python train.py --num_hidden_layers=13 --hidden_size=256 --num_attention_heads=4 --num_key_value_heads=2 --head_dim=64 --intermediate_size=512 --vocab_size=2048 --hidden_act="swiglu" --norm="rmsnorm" --norm_place="pre" --norm_eps=1e-05 --positions="rope" --rope_theta=10000.0 --rope_fraction=1.0 --qk_norm=false --attn_scale=0.125 --bias="qkv" --tie_word_embeddings=true --parallel_block=true --init="uniform" --init_std_qkv=0.032 --init_std_o=0.00628 --init_std_up=0.032 --init_std_down=0.00628 --optimizer="adamw" --learning_rate=0.00156 --beta1=0.9 --beta2=0.98 --weight_decay=0.19 --lr_head=0.00839 --max_grad_norm=2.0 --warmup_steps=350 --schedule="wsd" --decay_fraction=0.42 --decay_shape="linear" --final_lr_fraction=0.1 --batch_tokens=[32768, 65536] --max_seq_len=2048 --doc_mask=true --train_tokens=441000000 --max_steps=9233 --dataset="wikipedia_en"
MLP neurons of a small language model. Each row is named by its layer, matrix (gate and up: input weights) and neuron, and shows model dimensions 32-95. Each number is 128 + 32 x the weight over its row's rms, rounded and kept within 0 to 255. A neuron's up and down rows have the sign that makes its largest values positive.
A block is one neuron, or neurons of one layer that tend to fire together. After each block is what it responds to, as a language model described it from the Wikipedia text at the highest values.

L3.gate104 [154 114 109 145 119 157 179 155 150  87 123 108 153 112 157  92 115  48 106  70 119 101 117 118 145 134 101 140 176 103 124 121 122 147 129 164 148 151 145  47  67  75 182 112 149 160 182 129 135 137  74 144 120 108 162 159 141  95 120 104 115 112 174 164]
L3.up104 [124 140 174  59 139 144  97 130 143 147 142 166 126 143 112  65 113 131 114 127 121 154 107  97  97 163 136 100 113 136 117 114 135 129 150  73 142 109 112 187 161  60 113 149  66 132 132 137 166 128 145  86  90 106 158  99 103 100 127  82 167 171 127 108]
L3.gate125 [142 125 134 214 154 159 170 178  70 186 191 137 196 188  91 112 123 131 167 119 173  96 163 111  67 167 161 155  76 151 133 129 139 116 193 132 148 165 121 117 164 139  89 112  60 151 126  95 165 143 155 143 124 103 108  89 137 164 136 134  74 154 123 112]
L3.up125 [127 145 107 143 138 138 134 162 107 105 133 142 177 107 152 127  82  78 151 133 133 135  72 165 144 135 166 111 188 107  43 122 148 116 112 155 155 189 136 102 160 116 146 115 137 150 159 118 118  81 107 167 133 115 182 115 159  81 144 122 123 126 133 149]
L3.gate153 [141  94  91 143 152 162 104 158 111 139  97 129 118 137  86 120 139  56 135  64 117 123 152 160 147 154 127 172 159 100 108 104 131 148  61 120 170 125 127  58 150 135 153 181 166 130 142 178 147 174 155 175 115 128 147 194 168 124 170 114 150 122 143 126]
L3.up153 [144 181 135  70 114  89 120  88  73 152  94 123 110 129 112 102 128 127 154 135  83 162 122 200 141 164 117 123 161  77 154 160  97  96 100 123 138 113  78 110 178 109 168 129 169 188 109 133 156 142  73 122 119 114 121 125 150  99 131 129 147 125 122 204]
L3.gate211 [158 107  82 183 181 146 170 148  87 129 149 138 185 140 158 101 136 142 117 165 148  69 137  86 123 119 188  91 143 157 105  95  60 147 176  92 142 172  96 128 143 165 107 133  96 151  83 178 134 133 117 110  98  97  92  73 130 159  76 153  92 123  81 133]
L3.up211 [119 192 113  89 134 114 127  94  60 165  95 140 156 143 146 112 105 127 139 144 125 112 151 156  47 147 157  96 166  70 182 121 146 149 144 138 166 115 116  72 114 133 136 181 165 153 154  77 117 158  84 198  67  53 123 121 111 140  74  49 127 170 114 149]
L3.gate260 [173 115 107 151 149 151 128 143  99 166 125 159 157  94  74 153 105 113 108 153  83 156 172 111 119 131 139 185 142 193 115 166 221 126  65 146 114 148  86  72 153 192 140  65  82 189 179  63 121  67 109 137 122  83 101 128 100 127 164 125 128 170 175 131]
L3.up260 [136 151 156  98 162 113 102  98 145 125 107 138 115 115 143  47  96  91 139 121 113 121 109 137 151  61 124  92  88  77 120 154 119 146 129 111  96 101 161 149 123 141  92 101 147 124 123 203 129 122 168 121 132 127 118 134  81 223 155 138 137  88 155 153]
L3.gate325 [138 174 127 120 156 103 183  95  63 151 134 123 102 100 154 118  97 129 166  97  65 125 173 127 154 145 192 126 139 118  96 176 163 148 124 105 148 116 117  97 131 110 128 177 148 140  94 124 137  85 175 156 141  99  95 142  75 106 128  74 100 184 151 123]
L3.up325 [ 74 148 145 173 135 122 127 131 117 118 104 146 104  97 116  88 185 156 169  86 143  96 151 153 114  81  77 168 168 158 169 189 140 131  91  89 168 103 124 163 108 125 130 121 129 145 145 103 104 181 146  64 168 150 138 172  80 137 144 132  86 108 111 163]
L3.gate351 [132  79 152  85 164 153 162 240 126 126 103 188 138 151 162 111 120 132 128  52 119 148 192 130 100 142 147 153 123 110 147  86 135 143  92  92 102 134 153 112 122  91  86 161  95  91 149  74 106 105 141 186 165  70  66 161 199  98 143 124 123 102 159 143]
L3.up351 [114 157 114 102 192 166 148 116 139 143 142 167 184  74 158  74 111  85 145 105 144 102 146 128 146 134 186 123 112  66 100  75  99  86 101 136 121 127 173 122 130 143 107 102 140  93  98 140  99 127 170 130 142 118  81 199 119  99 128 113  73 139  99 162]
L3.gate447 [124 105 118 110  93 102 139 119 104 147 170 144 181  75 132 160 141 135 137 101 127 119 144 128  89 142  90 178 121 121 165 133 122 108 117 112 124 178 101  55 168 159  82 118 147 109 145  90 169 145 111 162 173 113 172 160 143  98  84 141 140 174 149  46]
L3.up447 [123 143 107  96 123 141 166 161 148 136 131 138  93 119 163  60 193 116 151  92  81 141  70 126 155 155 104 145 124 172 113 174  87 110  95 139 108 174 107 137 148  78 122 106 154 160  86 106 131 162 133 116 119 115 137 109  70 138 132 122  86 134 122 124]
Description: Word-initial O split off from a longer word, usually in names (Open, Ocean, Oblast, Oakland); also closing parentheses and line breaks ending list items.

L7.gate340 [151 123 170 132 149 129 149 136 154 101 112 119 145  68 109  72  71 135 119 121 130 141  86 107 187  89 143 127 139 161  95  88 108 146 125 160 100 142 164 129  87 151 148 169 191  87 173 156 186  98 184 142 164 176 127 101 112 117 112  53 151  87 145 162]
L7.up340 [ 88 142 157 134  81 103  89 136 113 101 132 127  97 165 171  73 163 133 103 109 130  93 145 154 125 131 112  94 164 192 153 188 148 173  91  82 165 124 184 141 108 126 132 126 139  96 112  60 134 112 115 157 138 123 120 115 163 101 103 149 212  90 109 132]
Description: A lone "w" piece inside a word split by the tokenizer, usually after S or s, as in S-w-itch, S-w-itzerland, Ste-w-art, Rail-w-orks.

L6.gate44 [154 134 167 152 118  79 168 130 103 124 153  98 125 125 154 159 138 128  54 122 138 149 131  60 105 110 166 120 126 151 159 116 178  86 120 125 139 185 101 122 169 172 157 152 163 124 163 137 132 167  87  90 129 114 132 104 182 136  71 157  96 163 141  86]
L6.up44 [112 150 140  92 179 164 186 145 183  71 107  94  75 122 111 103 124 125 115 135  96 168  91 144 141 140 144 199 122 105 138 134 131 113 163 126 115 158 112 108 123  88 175  86  88 117 113  62 200 115 189  87 120 148 147 125 102 117 173 126 122 116 119 131]
L6.gate59 [ 82  84  98 198 142 209  87  96 147 129 135 132 173 106 140 132  85 131  94 126 206  45 143 102 139 189 120 170  58 113 130 100 123  64 115 143  68 105 132 109 152 178 127  99 126  85 166 167 137  90 109 136 101 126 132 111  95  89 109 139 151 122 137 125]
L6.up59 [154 118 144 125 120 137 118 193 114 118 135 132 159 174 112 116 158 181  92 177  81 102 103 162 119 178 105  74 105 151 132 133 123  95 192 118 147 168 143 196 229 126 160 118 152 158 134 133 146 118 163 145  79 158 197 114 134 118 148 159 126 129  84 141]
L6.gate189 [156 102  84 123 136 126 133 153 127 151 157 158 185 126 100 148 193 195 138 155 134 102  99 112 124 141 119  58 158 154 161 132 145 105  88  86 155 167 113  69 115  77 147 171 136 144 151  91 147 122 124 115 137 169 115 148  80 198 130 135  82 126 127  69]
L6.up189 [145  91 142 121 105 107 124 125  98 134 165 107 116 119  72 118 147  72 176 150 121 134 141 106 162 161 149 131 153  81 151 119  80 106 155 131  79 140 136 149 136 159 137  97 170 121 104 144  97  60 110 117 153  88 121 106  97 193 154  90 145 181 106 157]
L6.gate227 [147 139 110 138 155 176  87 130 124  89 149 121  58 100 151 123 114 165  86  96 140 193  89 114 112 115 138 100 107  87 119  91 114  96 170 139  99 101 128 112 148 103 136 106 131 132 110 140 138  98 116 172 124 124  84  99  63 185 135 130 111  86  95 118]
L6.up227 [116 131 205 170 100 167 124  96 133 131 147  76  53 165  94 123  98 171 124 103 121 117 153  77 156 137 149 131 103 117  78 149 123 150 148 129 140  87 123  76  77 148  81 179  99 138 153 153 149  83 181  79 147 137 106  81 139 137 159 120  99 137 127 129]
L6.gate232 [150 140  93 145 105 150 127 133 187 130 190  58 114 134 143 109 135 144 138 118 101  94  77  83 115 103 140 106  84 144 114  80 126 171 119 116 184 114 105  62 177  94 144 167  98 109 139 189 186  83 129 136 159 102 124  73 156 142 144 179 152 181  98 157]
L6.up232 [154 115 133 175  92 167  84 133 113 158  81  89 130 119 130 156 124 127 149 128 134 152 117  98 134 148 113 125 132 156 225 105 123  94 156 112 156 146 131 146 149 135 172 139 143  99 149 154 137 166 129 117 101 118 128 148 165 117 114 106 136 148 113 114]
L6.gate304 [146  60 112  88 134 169  96 163  77 125 172  47 197 123  86 169 149 153  93 161  67 153 153 139 142 140 134 143 137 117 109 113 147 131 174  99 135 107 109 163 130 115 126 158  94 183 123 182 174 107 141 102 146 106 106  86 137  78 107 167  99  94 154 113]
L6.up304 [130 148 110 142  84 124 147 143  89 162  72 133 177  76 146  94 184  78 155 121 125 115 163 121 107 118 186 110 142  97 171 118 118 151 151 130 202  67  74 148 164 182 167 112 130 153 117  88 134 144  66 154 116  94 116 159 138  81 176 173  56 103 141 124]
L6.gate358 [168 108 165 135 195 139  89 162 140  80 154  89  93 136  88 139  90 149  55 150  89 108 167 107 129 100 141 148 194  86 144 123 122 139 169  84 130 142 171 121 201 111 107 126 145 128  82 128 184 203  73  94  89 113 151  85 120 122  95 133 170 126 121  85]
L6.up358 [122 121  85  66 161 126 141  94 130 144 152 162 107 208 134 104 163 135 107 175  94 129 113 136  71 153  86 146 100 111  90 147 102 204 189 156 162 158 181 176 107 138 132 154 143 139 142 179 188  90  94  54 158 114 142  85 125 125 109 118 127  72 135 183]
L6.gate402 [116 129 106 153 112 137 111 132 105  87 100 150 127 118 112  94 139 184 124  74  93  87 150 107 175 166 147 153 148 118 119 125 123 123 182 107 196  70  87 200 165 157  73 136 125 125 117  66 195 156  91 151 110 110  73 128 128  95 120 145 111 121 125  87]
L6.up402 [123 131 163 125  91  86 113 105 127  63 110 138 108 144 151 160 114 143  92 113 104 170  89 153 153 166 138 100 156 115 111  69 113  70  85 110 129 132 131  82 127 161 149 108 169  73  88 130 141 130 124  56  94 136 126 207 179 144 139  74 174 101  97 109]
Description: Word-piece suffixes, chiefly -ing, attached to a separately tokenized stem, e.g. remain-ing, Shoot-ing, win-ning; also inner pieces like Lo-ve-lace, empow-er-ed.

L3.gate3 [143  73 145 123 112 152 128 150 163  97 178 163 140  92 129 135 120 111 109 186 163 152 131 148 111 157 166 169 101 121 117 140  99 132 138  52 113 124  59 119 148 166 163 118 163 154 133 145 129 182  87 124 168  87 107  65 138 118  73  81  77 134 137 117]
L3.up3 [149 146 154 102 157 110 160 174 130 144 144 135 133 165  81 214 120 170 119 108 122 151 165 144 144 117 144 133  87  76 180 133 133  76 137  79 112 137  78 128 216 169 150 145 144 135 131  93 128 170 177 100 142 195 142  96 109 163 162 157 149 193  91 158]
L3.gate106 [158 133  87 139 127 163 151 139 106 195 126 110 190  63 143 129 137 132 114 106 153  64 216 148 107 139  86 178  95 143 144 137  96 134 132 112 115 170 173 131 115 148 149 138 149 141 119 122 166 132 116 115 140 140 137  65 168 164  93 162  89 117  89 138]
L3.up106 [115 118 154  98 158 144 170  91 109  73 137  77 152 122 164 162 138 157 183 132 123 141 140 181  86  54  79 124 119 181 164  90  90  87 159 117  80 211 122  88 128 159 143 145 105 126  93 158  95 200 163 170 131 181  80 183 149 100 109 133 131 153  71 168]
L3.gate120 [108 153 104 126  92  90 118 110 128 160 174 163 127  75 114  90  93 148  89  66 186 132 153 125  72 148 114 134 107 176 169 111 114 141 154  74 116 148  86 102 109 114  70  89 103 104 220 138 181 147 209 102 152  99 146  90 158 107 113 139 135 120 181 147]
L3.up120 [103 122 162  97 118  83 132 136 223 123 130  92 131  51 130 186  99 116  97 118 115 114  77 125 100 161 123 106 139 105 152 151 111  75 185 130 121  65  86  43 118 155 170 156  65 134 130 126 173 112 159 126 141 151  94  88 122 145  88 101 176 175 140 144]
L3.gate128 [123 162 138 122 147 141  82  52 146 123 142 136 194  49 140 114 145 174 112 125 169 131 190 114 121 137 130 130 140 178 129 134  66 100 110 147 114 106 121  29 116 158 161 135 125 180 101 144 158 178  78 158 143 145 141 112 142 104 121 160 170  93  92  98]
L3.up128 [178  92 128 104 171 147  89  67 136  78 134 127  80 147  68 148 101 165  70 187  93 143  98 159 171  96 147 122 200  91 172 149 144  57 122 122 149 127 157 113 112 149 118 166 119 137 138 112 154 129 160  97  85 163  88 153 168 134  91 178 123 128 161 117]
L3.gate333 [143 146 169 150 170 113  97 152  84 142 121 145 114 134 151 161  83 144 154 101 141 187 155 132 131 188 114 115  82 133 130 136 117 102 168  96 131 110 133 115 118 163 132 135 107 141 151 115 141  88 187 149 114 121  97 148 160 185 173 124 124 128 177 169]
L3.up333 [118 175 150 156  79  88 147 176 132 117  95 133 124 180 154 196 148 147 127 116 139 151 105 118 139 239 123  80 168 168 113 134 166 161 133 116 143  67 123 110 143  94 107 115 137 112 126 139 146 115 134 135 146 135 149 181 230  97 131  98 182 125 105 152]
L3.gate414 [115 111 100 169 103 155 195 141 118 128  81 120 151 163 197 127  73 105 111  64 162 162 100  64 151 177 127 207  84 140 105  94 106 117 132  92 121 156 104 150 113 151  68 188  90 187  71 153 158 123 111 162 133 132 154  74 125 152 144  96 113 160 100 111]
L3.up414 [105  93 173  91  63 153 187 106 151 125  80  97  80  88 128 129 129 137  65 184 209  92  82 149  71 143  85  81 124 125 162 159 188 123  95  92 141 134 125  81 148 135 142 118 118 118 116 145 134 120  92 117 120 134 112 110 134 227  99 153 109 127 141 121]
L3.gate492 [143  70 100 102 124  91 169 192 153 115 132 124 118 134 109 117 116 125  89 139  89 183  84 111 148 116 130 124 154 159 144 145 170 175 117 146 107 149 115  62 139 104 117 134  85 151 165 171 169 188 127 143 171 150 198  52  84  91 118 156 173  86 150 182]
L3.up492 [105 122 134 177 141 119 190 162 124 107 103 110 111 120 160 147 180 152 138 120  91  84 121 165 162 144 136 115 136  99 143  90  92 158 108 154 157 173 110  93 124  76 179 198 116 143 138 127 131 130 171 148 125 190 108  82 133 128  68 123 102  95 140 160]
L3.gate509 [156  97  80 126 115 138 118 167  97 154  95 152 191 117 119 165 164 197 105  71  95  86 191 107 121  80  95 171  99 128  97 140 225 122 161 104 194 115 100  75 138 165 109 125 147 115 164 126 131 108  96 146 142  82 128 156 111 100 111 124 130 115 103 102]
L3.up509 [154 164  78  82 141 128 144 124 129  87 155 134 189  83 128 156 102 131  90 158 136 112 120 180 148 172 131 161 106 101 137 112 126 117 148  66 155  96 198 124  90 141 169 126 125 114 129  89 115 112 104 116 118 100 118 129  71 133  79 103  99 144 124 169]
Description: Odd letter fragments inside words, mostly z and other rare consonants in foreign names (Zasadzki, Kędzierzyn, Venezuela), plus byte pieces of accented or Greek letters; weaker on between and both.

L6.gate4 [110 175 146 203  87 122 126 162  96 182 153  52 152 141 165 109  89 156 124 114 144 145 157 148  94 183  99 149 162 151 127  79  93  98 153 103 188 171 140 132 180 151 126 122 123 200 132 144 110 127 132 130 125 174  83 125 102 137 167  81 168 132 134 175]
L6.up4 [ 96 144 125 133 103  66 145 126 130  72 111 116 126 114 141 117 154  66  84 128 169 161  99 168  99  64 136  93 108 162 172 119  72 144 164 131 150 145 142 181  97 114 134 143 175 123  61  93 121 154 116  48 144 134  99 140 102 127  97 127 127 144 154 165]
L6.gate55 [116  98 147 136 139 198 180 132 173 165 125 167 158 131 143 189 119 137 102 125 130 120 141 147  91 147 131 163 176 139  75  91 134 151 141 175  35 174 189 137 147 166  70 146 139 127 119 123 100  96 144 158 108 104 122 166  98 134 106 179 107 118 131 139]
L6.up55 [100 160 161 122  65 123  92  78  64 127 135 157 106 161 139  48 164 155 139  63 149  76 150 150  75 180 124  70 159 188 172 121 122 138 119 122 126 128  96 108  68 138 112 229 132 107 114 101 102 174 137 137 160 132 165 110 164 150 178 133 120 119 118  98]
L6.gate215 [139 143 147 146 179 157 126 120 140 133 159 113 143 107 152 124 144 172 130 160 134  21 136 120 113 134 101 135 146 160 158 168  79  78 108 132 166 120 109 190 200 170  64 126 169 122  89 112 146 180 174 146  86 145 151 127 138 189 111 149 158 126 115 153]
L6.up215 [102 128 196  99 132 152 204  95 160 139 194 123 100  92 148 134  69  99 139 135 132 116 127  71 128 130 139 117 135 128 154 117 122  97 164 123  68 106 171 151  94 152 124 125 104 106 125 179 123 140 124 100 106 126 104 162  99 215 150 100  58 112 119 123]
L6.gate326 [121 131 142 110 138  97 130 160 161 139 159 179 144 123 162 176 116 158 105 112 162 140 127 113 143  70 123 163 125  94 169 185  76 101 115  97 211  91 149  85 101 149  88 133 169 126 138 156 109 144  73 167  61 113 170 104 105 119 137 115 139 152 131  96]
L6.up326 [119  94  95  95 106 122  95 112 171 216  82  89 133 135  78  93 145 147 162 105 156  90 119 142 136  99 123 118 153 118 163 122 109 140 135 134  68  70 124 168 153 143  41 129 144 182  83 133 142  77 121  86 116 120  87  92  99 127 132 112 136  89 144  99]
L6.gate341 [124 123 121  92 114  56 122  73  96 160 134 116 110 106 165 139 183 158 117 171 149 144  99 118  91 134  80 119 180 131 123 117  96 139 132  99 115 172 140 135 137 152 105  88 136 132  83 148 146 177 142 146  91  77 150 124 149 164 147 139 113 125 153 112]
L6.up341 [143 155 122 139 176 148 126  88  74 180 125 168  99 147  89 118  90 133 103 148 157 143 145 138 105 145 125 146 115 132 137 179 116 145 120 159 129 101 129 120 108 114  67 122 152 141  82  77  98 171  82 179 129  87 102 151  69 138 126 172  86 122 138  77]
L6.gate387 [128 188 116 119 185 128  66 161 122 114 152 114  78 129 132 136 116 149 116 124 142 209 142 112 117  77 146 244 128 145 156 141 132 144 180 140  92 162 118 165 164 107 179 105 110 115 139  95 112 129 110 159 127 124 112 127 132 135 118 109 107 189 138 202]
L6.up387 [ 89 153 113 149 139 134 130  82 108  65 174 113 104 135  94 200 129 122 101 136 100 190 121  64 194 164 191 174 147 161 151 114 121 144 101 175 133 160 105 146 149 109 171 148  97 187 167 114 105 173 133 185  90 143 110  97  91 118 131  93 112 150 150 116]
L6.gate440 [106  90 143 185  98 146 178 124 121 131 115 116 124  80 103 139 153 109 109 143 111 165  94 109 180 189 191 118 121 143 124 140 110 140 173 141 158 161 113 178 163 175 106 140 184 150 127  92 140 120 168 127 103 126 115 111 153 156 155 140 110 107 109 134]
L6.up440 [ 88  59 180 138 144  87  48 127 109 141 146 111 186 104 189 111  70  87 123 156 126 137 111 177 131 111 128  96 129 191 128  57 129 129 143 144 106 120 117  62 134 163 151 115 162 106 171 133 137 109 100 114 109 119 149  96 113 116 118 110 105 128 140 121]
L6.gate454 [155  84 157 134 194 109  88  84 136 150  64 182  58 142 115 187 111 130 153 141 160 126 166  94 105 113 165 201 114 167 107 127 172 146 155  99 147 129 132 118 115 128 141  85 149 143 153 163 145 125 151 126 185  65 124 110  93 114 152 144 150 140 175 108]
L6.up454 [158 155 140 128 141 124 174 110 139 156  66 159 119 115  91  81 108 177 157 141 154  96 159  90 160 124 122 134 200 119 106 158  73 163 124 164 133 138 133  71 165  90 166  59 145  85 161 169  99 125 102 140 136 150 138 114 143  96 162  71 157  60 143 121]
Description: Opening pieces of longer words split into tokens, mainly "de" (delivery, determining, demonstrating), plus San in place names and mid-name fragments like Lawal.

L7.gate91 [126  89  67 156  73  51 155 117 168 104  66 130 113 146 124 155  51 156  91  66 132 166 128 138 127 193 158 133 111  80 144 110 119 146 145 125  88  95 128 201 123 143 124  82 112 177 137  88 123 158 140 134 118  77 136 198 114 144 141  90 104  52 139  80]
L7.up91 [153 146  81 104  83  77 183 184 194 129 160 104 117 132 149 158 186  67  82  80  94 124 132 147 154 123  69 123  95 143  82 152 150  96 114 119 120 122 148  85 146  89 162 160 175  97  94 123  81 161 174 152  89 119 121 131 172 121 129  81 123  93 141 137]
Description: Final pieces of past-tense or participle verbs such as design-ed, score-d, made, born, said, usually followed by by or to; also first non-Latin characters (CJK, Greek, symbols) after a parenthesis or label.

L3.gate131 [124 126 114 172 196 100 138 192 141 156 141 164 123 157 137 147 124 159  81  89 146 161 150  78 176  69 101  99 102 119 145  85  88 134 141  56 116  95  81 105 161 220 107  90 123 149 142 143  97 132 104 130 167 124 143  91 153 134 186 144 138  85 169 126]
L3.up131 [154  90 134 117 165  98 139 139 153 155 145 129  97 168 141 152 131 121 132 133  77 159  79  94 190  87 157 106 129 138 118 161  64  77 126  90 131 148 191 124 132 109 169 171 136  84  85  80 128 114 133  84  95 236  70 128 112  65 186 127 141 141 150  92]
L3.gate145 [116 191 162 104 160 125 128 141 148 140  75 147 196 163 158 140 102 215 165 158  79 139 102 143 173 195  86 134 118 106  97 120 139 105 128  43 155 133 123  99 161 137 137  99 182 123 207 106 144 113 141 165 162 145  84 127 125 108 110 104 103 103 109 133]
L3.up145 [144 123 121 162 189 102 171 178 151 121 123 144 166 125  80 129 186  97 171 154  74 191 141 174 135 108 143 111 200 116 130 119  96 130 106 170 161 164 153  97 140 151 206 117 124 121 132 116 138 156 143 126 125  80 141  95 246  90 117 146 134 126 109 167]
L3.gate253 [ 98 176  50 109 145  93 118 116 137 151 112 145 119  82 145 122 116 132 162 103 194 143 145 127 115 124 121 159 101 168 126 161 114  83 132  83 165 130  76 119 116 139 107  80 189 135 184  91 120 134 130 111 185  95 124  72 101  73 142  81  93 133 155 151]
L3.up253 [102 138 120 145 141 116 151 174 123 174  90 115 136 170 135 116 133 175  96  67 106  71 150 140 160 146 108 186 110 141 105 172 148 105 127 133 113 173 122 160  67  49  84 107 112  88  83 132 129 131 133 132  83  84 149 132 147 168 109  71 130 184 158 144]
L3.gate261 [111 131 125 181 147 132 188  60 146  99 149 119 163  57 173 116 130  55 127 173 118 142 134 144 177 129 120 100 114 144 134  66 136 122 165  84 125 158 125 200 191 225 151 112 127 116 102 159 106  81 108  71 178 139  66 141 137 142 132 133 117 110 133 107]
L3.up261 [112 118 166 131 142 161 144 147 104 116 134 155 169 148 103 199  93 167  65 142  71 155 138 187 197 144  96 109 120  77 142 158 182 101  74 163 151 163 116 158 102 128 138 184 162 104 115 164  92 112 131 202 125 134 115 120 103 118 152 136 141 108 126 173]
L3.gate282 [121 124 147 167 142 116  95 188 140 145 165  85  96  88 125  93 154 143 162  99 137 129  68 107 124 139 104 132  82 185 178 160 144 113 118 115 138 123 108 170 139 184 158 115 106 134 174  86 149 111  80 146 162  90  92 143 160 102 151 153 166 143 136 142]
L3.up282 [116 137 132 173  77 125 141  65 155 129  92 151 155 172 201 122 143 135  76 128  93 137 109 116  99 125 129 121 142 143 112  49 179 145 141 127 130 140  81 114 163 152 166 104 166 141 187 115  81 124 132  90 108 160 134 131 150  86 121 122  57 125  88 116]
L3.gate321 [ 95  99  81 163  90  88 140 130 121  84 134  83 144 125 109 123 111 102 157 131 151 170 117 118  84 159  77 188 147 163 157 143 193  89 138 133 175 167 101 132 150 151 108 141 167 166 117 125 144 110  82  98  81  82 119 131 103 174  73 159 112 154 108 135]
L3.up321 [135 148 184 170 138 134 104 122 148 106 189 129 126 170 105  79  92 125 128 104 125 100  85 154 168 161  92  92 150 195 118 103 145 161 141 154 111 194 174 216  99 143 101 100 162 129 140 144 140 144 158  89 119 144  98 117 156 140 142  91 205 129 160 127]
L3.gate449 [111 106 131 128  84  50 115 142 150 141 165 137  65 118 133 136 119 130 111  86  98 163  74 130  84 175 103 133  92 181 112 138 110 132 200 170 157 158 113 112 157 182 138 132 109 138 134 156 158 105 155  62 151  43 105 131  75 105 133  83 123  97 143 116]
L3.up449 [118 163 218  98 117 150 103  71  87  94 132 152  81 157 102 127  52 218 117 149 124 157 120 136 115 141 124 158 152 112  90 124  98  76 112 136 121 134 141 102 150 145 140  79 119 101 160 164 131  70 109 151 109 154 226 144 106 120 152 145 112 130  76 132]
L3.gate485 [157 121 137 160 152 105 160 121 147  63 107 106 152  74 155 134 108 123  36 149  90 154  92 134 165  77 113  96 123 133  85 112 125  61 148 115 118 143 167 169 127 155 151 133 118 136 149 162  70  96 181 150 159 153  68  68  99 135 174 131 150  64 136 129]
L3.up485 [124  96 198 161 137 170  79 111  92  94  97 160 137 140 161 103 121 130 123 147 167  97  70 104 132 164  92 100 135 168  84 145 109  89 105  73 114 235 151 118 141 147 146 124 108 120 174 120 128  54 162  65 158 106  52 151 107 129 137  67 101 120 136 171]
Description: Word pieces that complete a word the tokenizer has split, such as ctor in fa|ctor|y and Vi|ctor|ia, ring in Du|ring, and ed in continu|ed, plus weaker hits on words like other, early and even.

L7.gate381 [110 125  82 144 131 153 138  60 118 157 139  96 145 148  90  89 157 198 155  99 156 145 133  97 151  86 109 177 116 144 129 185 100 130 117 115  88 136  81 168 111  77  97 163 117 105 119 140  71 151 169 184  67  95 103  85 156 144 133 140 111 120  98 114]
L7.up381 [164 127 139 119 153 122 142 154 107 185 116 152  94 217 126 121 113 103  99  65 107  79 117 120 165 100 170 176 146 145 166 106 118 160 144 137 121 117 141 138  72 111 145 162 171 118 125 181 133 161 125 126  75  73 142 140 134 150 123 114 174 136 122 139]
Description: Closing parenthesis ending a short parenthetical, often in tables, lists or credits, e.g. (USA), (NL), (SABAs), (2008).

L6.gate83 [127 140 153 126  98 141 149 150 107 152 109 156 101  59 134 116 178 146 141 110 127 136 167 110  94 150 102 141 173 133  75 115 147 135 151  91 164 154 124 148 127 143 164 109 176 176  71 158  81 142 154 147 124 112 155 149 180 133 132 141 160 162  86 138]
L6.up83 [144 162  33 136 200 134 183 128 162 117 132  72 125 116 103 123 118 129 117 118 177  42  72 128 147 152 106 107 153 155 152 141  98  48 158 148  98 154  94 121 110 127  87 112  97 100 161 151 105 181 115  97 119 136 114 128 138 126 119 141 108 158 123 121]
L6.gate234 [136 159  79 161 160 160 169 162 129  97 118 106  98  57 132 156  46 100  89  58  84 187 138 130 120 133  99  98 160 174 129 172 161 115  78 173 126 107 166 154  70 133 191 149 142  92 143 101 181  92 193 140 102 149 126 128 126 129 147 133 155 115 135 196]
L6.up234 [156 149 120 137  28 129 119  88 189 189  90 103 156 101 175  73  99 123  65 163 116 175 113 173 157 173  85 131 204 156 117 189 177 148 119  95 102 120 120 150 143 126 116  98 114 137 132  90  77 137  96 123 201 121 181 117 137 139 107 134  79 143 128 111]
L6.gate343 [139 140 116 166 171  97 117  62 104 159  75 156 123  83 114 141 152 119 154 113 145 110 169 101 182 126 156 104 112 140  63  79 122 167 151  89 121  96 131 149  78  84  91 128  88 139  93 141 160 111  75  89 104 149  83  69 106 104 122 188 105 130 166 182]
L6.up343 [180 131 126  95 158 143 123 133 150 132 113 136  82 112 141 106 108  72 114 123 194 165  87 147 172 162 138  63 125 128 146 104 163 138 133 127 167 107  50 188 105 107 135 102 119  84 130 155 118 134 141 116  76 120 179  93 157 156 119 168 160 158 137 101]
L6.gate344 [164 120 150  96 126  93 107 123  65 140 150 169 170 125 118 158 104 165  92 111  96 104 144 129 121 179 108 113 104  82 161 142 145 148 150  85 126 209  93 176  80 111 125 134 108 160  66 193 102 140  87 131  86 144 103  95 176 107  99 116  47 101 101 124]
L6.up344 [ 77 135 185 140 102 137 176 136  44 102 101  65 143  99 191 134 134  65  98 124 127 103 226 123 109 134 148 117 143 121  97 123 181 100 148 102 142 104 120 113 129  86 139 172 135 137  80  85 121  44  54 152 141 138 151 114 130 131 122 102 155 184 129 157]
L6.gate377 [ 96 112 167 116 119 128 114  90 106 142 116 129 164  90  91 157 106 140 156  94 126 137 103  30 111 121 120 132 133 133 157  91 162  68 120  99 198 145  85 157 163 129 157 116  95 125  39 165  99 115 163 134  97 100 123  54 132 147 163 131 167  70 128  90]
L6.up377 [107 102  77 124 153  97  81 128 133 172 108 113 123 132 195 145  73  69 158 193 128 193  86  92 147 111  69 132 155 109  84 140 123 129  72 111 130 129 139 131 114  64 150 124 120 147 124 157 107 146 129 150 130 163 120 142  81 123 175 139 177  61 141  82]
L6.gate451 [133 107 132 101 198  63 121  57 148 144 156 163 147 107  69 117 129 137 101 142 143 132  75 129 155 103 154 140  57 132 129 149 126  78 135 172 149 132 129 143 102 130 200 135  70  73 136 118 170 165  77 118 143 147 163  82 142 172 118 125 116  96 107 136]
L6.up451 [111 143 106 153  99 108 130 128 124 205 132 146 136 136 145 129 111 138 102 121 135 147 204 121 155 129 105  84 136 144 142 114  70 138 138 167 177 100 146 133 158  86 158 170 111 112 130  85 129 106  87 109 217 156  89 164 140 172 197 169 124 143 165 163]
L6.gate487 [121  76 160 127 127 133 139 186 156 101  99 146 129 128  98 171 122 150 101 111  76 175  76 134 147 175 168 124 103 109 122 146 114 197 167  87 154 131 106 127 154 140 116 116 167 175 117 128  90 107  85 119  56 135 165 170  95 133 115 191  26 149 135 119]
L6.up487 [166  89 162 135 170 127 118 108 103 119 166 114 134 118  88 153  47 158 171 130 138 134 134 126  77 155 170 129 142 182 155 108 124  84 106 125 119  75 110  92 149 128 136  79 134 114 133  89 109 101  41 145 128  97 101  88 132 167 235 119 120 154 155 125]
L6.gate493 [127 133 148 169 188 160 110 129  92 129  70 101 129 136 174 148 147  88 130 169 184 130 108 134  80 102 156 115 115 109 112 124  88 138 148 128 139 116 117 118 123 173  85  83 145 123 137 163 192 112 169 117  89 158 146 127  70 185 127 207  64 141 134 132]
L6.up493 [119 151 161 127 159 212 178 155 170 161  97 105 193 140 120  99 143  94  97 135 133 142 132  79  92 101 149 155 127 152 134 162 120 145  69 139 138 141 122 119 142 125 113 179 163 120  73  90  78 122  63 143  89 115 154 130 153  71 139  97 136 112 154 148]
Description: Word-internal pieces, strongest for ur after T in Turnout (election tables), Turkic, tour, plus w in twice/flew/draw and Z in New Zealand.